MLP neurons of a small language model. Each row is named by its layer, matrix (gate and up: input weights) and neuron, and shows model dimensions 48-175. Each number is 128 + 32 x the weight over its row's rms, rounded and kept within 0 to 255. Numbers have three digits each. A neuron's up and down rows have the sign that makes its largest values positive.
Before each neuron's rows, "fires after" lists the tokens most often just before its 100 highest values on Wikipedia text that the model never trained on.

fires after: "0", " ", "|", "9", "1", "–"
L7.gate862:126155100111118084151155111156142090112164139061048117154164166161151122108109147093124083094154090144122101110187203199145132083157128135098157161091164134117090135148202082115131127148126127129158122131153108135108112099092107111118150103087109124123131171106099143213133133099095123135164143072162084155106058132177139126120125124139104141146121148126160132113131186142134113147190
L7.up862:156108180141164145152119095128140083147095169139092108115193091084119103117121108114094098106093179173088108146156178100082080132164169146183134169137091178151101176160163097128073108141077078099159160095168088119115177102147055112094180121090108140124177191139171128134132170125131083075154122100187060117123154143127143128110140088128109158144153130164126118089123187151134171121129

fires after: "9", "0", " |", "–", "\n", "1"
L7.gate1341:143110101109139123159154125151131189111117098092140156088127140078189103100124133176078106133160092221147139098149088127112165156182139120094152124140117141114122141152099088123113156112153098135112136156122099150096100153106125126067144135136123179135067120099143187123130120094096099144143067059094064140116119154173096128128151129144103117115133138115160140083133120132090151093122
L7.up1341:085161145137140066171187140125214130162100099128169142171178080109157137124078106171113058110169117142104167060164153095116178116174151118127150149129192097157127130175128129117083157143137116116091144144178073139111125119109126090125126146085179128193136157151128113128169163159080085112166103092116108094110155119128086067122144156116146132135132100146115148119149075122089120124129

fires after: " ", "1", "9"
L7.gate501:122111056095098174120097157096145155102144146095153211105162138139119142135179124101135109105155144100087202085165151106121081087114175197171068104142152167153097158127124150152127099153096134132172087087146070101119106132169136160127131172204178117202172066141174113161111092121098150115101113169141134077153132094120119120160089139133152082080105116111138160100121129088088124132169
L7.up501:120098101109131183121150103147158138132161162158101149163162051182119150134116065117112108096147165127107159163141161114083094121168145140081158081172144114143174167144073135080080094137151159063053139161186120078114134110160081166134156149128134040156109141167086148160132153081113154112111119160093166133121132103144058134098110156155144122117120132102161139125124149129100152147137

fires after: " ", "2", " (", "0", "1", "\n"
L7.gate1285:092096176168173151153091118121107163071078153048085154124077143148167127072109111111087097056105093147143129136130125107096103136095143082119152123153144105202108137159170085123133136136094084104126119122135096128144167121131126137087136102078083152110136070161139102141148114192173135143135156110088093118135098110209160142089100086177064163134097163139204117174056091122128129171179
L7.up1285:142122208134130106177095153154116160138104145128140159121135125109111087085138096121078086097152151118128128136096105064175119085166178118183160115155060143192159148148155117146134127147112065082114140142119123096169145129099110094078123123118126182123147036111092138121142173157176165117086141106043078105141110138071126130121139151227087128122130158163159083062123126123060165153170

fires after: "0", "9", "8", "–", " "
L7.gate992:139096135099179062192162112127186089094122185064131204114148130184124154142147123158163073130151154181104182138126095126116091145130133140186061102098159102112090137124161110128147130109115143138106102092141150166128104106059173174114115168108143064170163123148154105137164096130126085106134110130168173098135115140135150173115112129122115071126134108133159089164112080113128140156202
L7.up992:107136143175137144160137149068112127120147181106112141157128169150111103077121180065142118147174107135124187123135153057104102103162182134124109183174056123075184208110125104110087142181194137119121155166141177140173099110087121143092148098132065139140118136157175096103167109129089082148107115091143154131108066121179105158171158153145160105082146068122111093157172144099169085117140

fires after: "\n", " in", "1", " In", " of"
L6.gate505:109162125120085133116151114077130142165114135137116125095144109169118126136093123114175119057102149221135080086144197074036171066141176140117133186165185132108132176161094119151161117178111132123092146152122093118182101200145106147126147098203094119118124151193073090167169143166087118138090105125189166110177158142176114160170127119110142089059084180149103168149111046139186096124135
L6.up505:161129110121137123112141118099119165123144135160073127090109073148119111142138121168088127128096178125119088125113160142093143105110087150102155158110118158169101177133104104121139124127108120141149160151178164151132137225162085087138117162198099145079150160106093161137098165168115077086147064138151158113160108130137091103205134137124071143136094207085103170141136108157183133082108

fires after: " |", "\n", "|", "-", ";", " "
L3.gate918:160068104151097157103108121108162127144102120133190134094118129171209207097151144147180116103100133075118152106115115126081089098176147148124105126132119057139107109119133104174161112105162056076106085112127141093129097130131197119145091136098104107161075095113121106154143181129119126134080128115167154131146182116142079100128100205131171121057129155139135098159102123152134089161073
L3.up918:116119172181116105148140108094143089131135136104107189156122084088140142146116084123154105147143135103141139115111103162071108118109182136131072162144167064092140111116099116137172155067113133152137112130145110128086049097135106109170076088107072133169141067119106128099137175146112092097171114153158126171168162154096111088117143165126051155104193087069144077126056116167128056140088

fires after: " |", " ", "%", "\n"
L6.gate472:209119147179160103099152145154115145116106131097154098170200098121155117101163172068120176127119098165144109062120159138100095108106144153141104145105097122173167106129177120118133149136124179114165121144086121142121078138102137090162127171157155172159071143134177105185165106180116173118131155146140066072140122089150139077129121183205155151083177117089098100107203107071135139119101
L6.up472:131143096192134077061104121110144162157083096138094144125193107141104076131194122183065123144152042117116130153108100117098118077155084180102134144096067107143151136141182148137107164116102131173086140098122080076080096118103205113144132172118128160195185090109133128190081196135159175103151134117084124083151086086117103155142080141139104136113138110164095080172098147139152149131150

fires after: "0", "–", "9", "1", " ", "|"
L6.gate1223:130128050102152148156090192162121184113114107134174105085128108096132098082110139099171163096099116101124153078157139194111137147104138165099120105139181124113120097169112162177062109080179100117161145094141125116152126115111188099122103096122194103116082137119118140090176101139113134210101170133118142102098159076130122103026116119111099215099129089119083145120180046134097071105123
L6.up1223:152126108073112167097133136146149094097109134173116144112146129158138082115088073185180143108137105150140160095109151170067161123166145142091148138123113139103147142213121092180194150102146085106185158102158096122134137122130120127123117128165116119104112091129132091166188137149068105170143159183155107111174162145131081178101153129131119158133175126174124117129125134109147132093167

fires after: "\n", "0", "phe"
L6.gate115:122164144170128168129108087130138204161175101127153136161150136125152173128112153119113148118125126127115151168172112148148082109152125145135107146120101097111111144119124094107167108131210144130135113115162118145120085142116128123146151077154127142142141080077107112116147110087186135173173135092151116105111098194088152149167104157119159168174173119130127096130118094188077147154027
L6.up115:184158111183149144126117153162158152061192111139178123218109095112098139114121169150086133114148166129147092099112094108103137039139102127159124107150139164139138125070127105138149099124113104117164130166217100117120108192143149140123098090152142129129073158161177128128124093099182162099101131094142111106115093141085192093189127133137161140134146083148181109125100128137083159175141

fires after: " ", " in", ",", "In", " In", " at"
L7.gate788:084125077164133131205154103138194138106142129127132101114148072100145123122111145133166146112098187076147145111157153089104121112119156080126155143194115134123084138129125113101151104152079122120108090144125123176149093118083099143076116113146104089137127187186150135099140118174108109134116142133224133096203106127138157141158141133121082139087127109111137127136079163132162110113115
L7.up788:150160082168103124077152168121085122221100123114098160151143059144111063138121131140122114110107129194099146152105117140098181128108125123131148096145169192122176141089132137161120126120076063103135137151111115115116146073151174118097172154101126126083113107135155131063143117102178107108145145142108146153104129072128094133132119064130129123106123193171086131122129094193121124111151

fires after: "2", "1", "0", "9", " |"
L7.gate17:119149049157154211120106116149081174090157134107147093115173150142123129126114147123195070082136103117182112082166122146119114138143148125122069194095111158109103120099079147158099082140128127118169085159127078138177095165115117124097136077151110151111125134149115150092169155124135132138089151156144203079109143123162150136143136112104109158146129138111129129120132130095143130157068
L7.up17:180137143111147148072070095065109118186104126160102106136116154115094059142076083137077139131120132135170071187180122121141131158124131163153098116141094101161099164190090121169130161131075174119134061149131164163077131124124144096070124132154111149183161114118136133122085067135069153039149184106145202208101108121097131137124102098144108117138130064133106115143147107146140119101095

fires after: " de", " (", "de", " De"
L6.gate774:131176111158080129167181094137133082123075155111169159171095129116150166094134152143093159095167170179140123060157124144119161089129109166162108126139145185140154124111112066154112091137165112135132137159149091086108048140151071120132137099107123122166107127114178092128150160119081091125164134148136120074128139155109057128100143041179140153077107163135161091112118155163159105095128
L6.up774:110091125115138118123158118128162139149088094137102124129174150085140107097138124097146137157088123182133128197113119061176145151125145141074122101081162133137138119145164094165100116103116138147122074116107193112135142142129160107168157168115156093134086139115083133177132125139188136098075153114113088153139182161144164162191137093151084150084119137032042134146158169063166183164089

fires after: "\n", " |", ").", " known", "-"
L3.gate1309:163159119121150114096122165090130145094125154076144196191074093121149124130162111110146111134134128119109092072180101090138138088135151170130127118087173109100114128070111109096136107107139092138131101157081163138171100150087080186106179110110097080105100113122122123096125116083114150147115083133149128093086148124124134158120139115123109125104162136115167093097144180086143146152141
L3.up1309:185112172170119111101089138142144108161114123178067164077100158196130136139114157119167166113125117119089110085114095067104158239083092101138119144113139092045106164137101130126138120082127105079103153135159076129126105152102143074102069128189085147133154096124142112060151131143106191072159162104137121098127076110153155133116158180121128105113123081123209122131171129095139176119092

fires after: "0", "d", "9", "8", " ", "th"
L6.gate1032:098090131066136133120145148130112148070097169154172166139063137162124147131112126115179160113170139175112122097156147088090088122144107136078118100138128105151108173124179161154151126140176087137134090131082122119083118143119141124125106152077143152052200120108124094089170097174101107227155063122125163151162112132080127120143194147143122123133122125136106112161134136090159151133125
L6.up1032:179174129161184081048112139118109115175074126125156110127133074193150112129102140099144119140152082128083134106156121079143156125115122134210174134134122108064117122120149126097067122127161111144170099156116142132139133156131100120133145135149110105156137129155144104152165159140097141125077185116114129147172158055170155149138123116122084117142068118146159122124131051065116033135149

fires after: " ", "\n", " Missouri", "ologist"
L7.gate860:156123108111074108068114120108141179169125139135081092148133093169148227068108109108095164089102141121121091117131116077118022151107084128109145094189167105182142096107146093107143070108134084108162091078159058062092085113111159152101093130179168143109165084106080146155132114156157178162078108089168104098166141081144128132116135125159129081108094113191169149094152127127134109122181
L7.up860:171102110122174118128081133120133151181147132044123164214110101117165115130111109067113091103083095152148141121123104118142109108154108132112096121133136129156153107122171065128128112138121127131160134139110145123116154121136136137129128132057168098165210122042118143127112132079092126146101094104179116121160141100138094156139105141129107090113165152136094144108144141146088122085141

fires after: "0", "1", "5", "2", "9", "8"
L7.gate920:128158045154146105123176106106116155204165086150130117137149104130225099148063128115156139146162101155128065073157135140112128116069094103103108147136171167089119171112125120112170099099128096098153117094146039121147108147104184135130185118135116177083157163037145167106140053098128134175085116088145112068120115101160144169132150077169114155173126110114118106106182152144092099112108
L7.up920:087143164156156171142128147115103101149159141133107160186158148097145156144145109136101137137073111164161165084165114151065183145096136127152099171121044122107129132207130065102104161094129171117131143085066020111100104134128165101091147153151169089140158106093103071164165104154148107086125103121095127130164154147170130095158214098156175117110173078108056125074132151138160096115119

fires after: "\n", " micro", "-", " \"", " the", " "
L3.gate587:162185093135094144084134170131115181117179120123109109122187093099158183128075145161143108144131102171087128136103131147060101120091170114067148165062122104101109136118122188131117091124115111135145095045093072104128082092138164158105134061164131091108131103182114126105112074149164109205132155122108128148163138131126163075124147087152186148138143114138116123091173140133142092096124
L3.up587:173104159083081060100118128110109133110159120124111140181093084114127156132176125076101100135172167193089185135127106133153153097197112126142148112164126141130190089114134120137110140168087129161096154182167122084070102167067073169163094103134149189120117123093117156154160096170130145127108119179120105150115185129149164135115094100109176130172141154125134170129161176109192104085099

fires after: " ", "1", "2", "-", ".", "–"
L7.gate85:145081100165156097097155120051123142161112124109145167186083088099112131121073163132132099103156188093094135190105085074049167130104122101197146127128185091153080080158125101086145119130103086120060112103148140152131085155052101076148114139118143113123125143064183106106180117173078172163152130132110080186181136116156131107154144131137136044069118123094117141074101096086074166116149
L7.up85:121084102142181106173174094117095168120104156110088100170110140079154092148151205142142136130092124180124164162089172108171170151141146148157134117091083123126121155141042171156146096117076127058140121067177151138131144184066093130114078164140079113142155130102126109106158173139140127111140109091104121152105086148193078158138159109144058114079138141136135171107130139066140180060108

fires after: " as", " de", " De", " dis", " from"
L6.gate1028:121182051148114159157124096205091093103164119160081133135161088077124099130080112116144151122097146138146106103111180089096138085173178177176108105153092199097165146129082103116161081109225093104112128150118151114145078170153113144130150164101164098156118081130125117133118088151160135100117139123145148070094144134157123072186149073090126117144128138142104126078088112143147149177145
L6.up1028:137087137111145112097131129077092149184142155105088189093154118113172085082179085150118094099099123170199069163092191149164052119117100139139072061167099119174053072138180087075111132157142104146137099182157111200130184167147136118109141184155106074134095116108136099120159162098106132144172061134092079131090119107130120109156137120164172125101166149153091111129094205124077187152136

fires after: " ", " Pan", " was", "\n", " World"
L6.gate368:139146081141113128150109079148136118159183148149157166133141120170105140108113120170140078135161141112154151152176088135135118117150119124138121151154188196121139114162100125086165090155099106151124126107119092052108115087119156145088095090162149123133115051084140135194163114106157125171156108143137084096148115158086101192108160177183148086159136148120123145124091096158131095112082
L6.up368:175141135125166182103150105087155164166157166081110139092126139159134136129097103097129119146134106114149127150139113122122110119140133077150131095143133174074116148087073162138202100143095082164169156185081154192099196160146184152092124139148120082144139152121110148117122107141122164123157088107109079136107105114109132117084050088102130160139170095134127107180096115112121150159116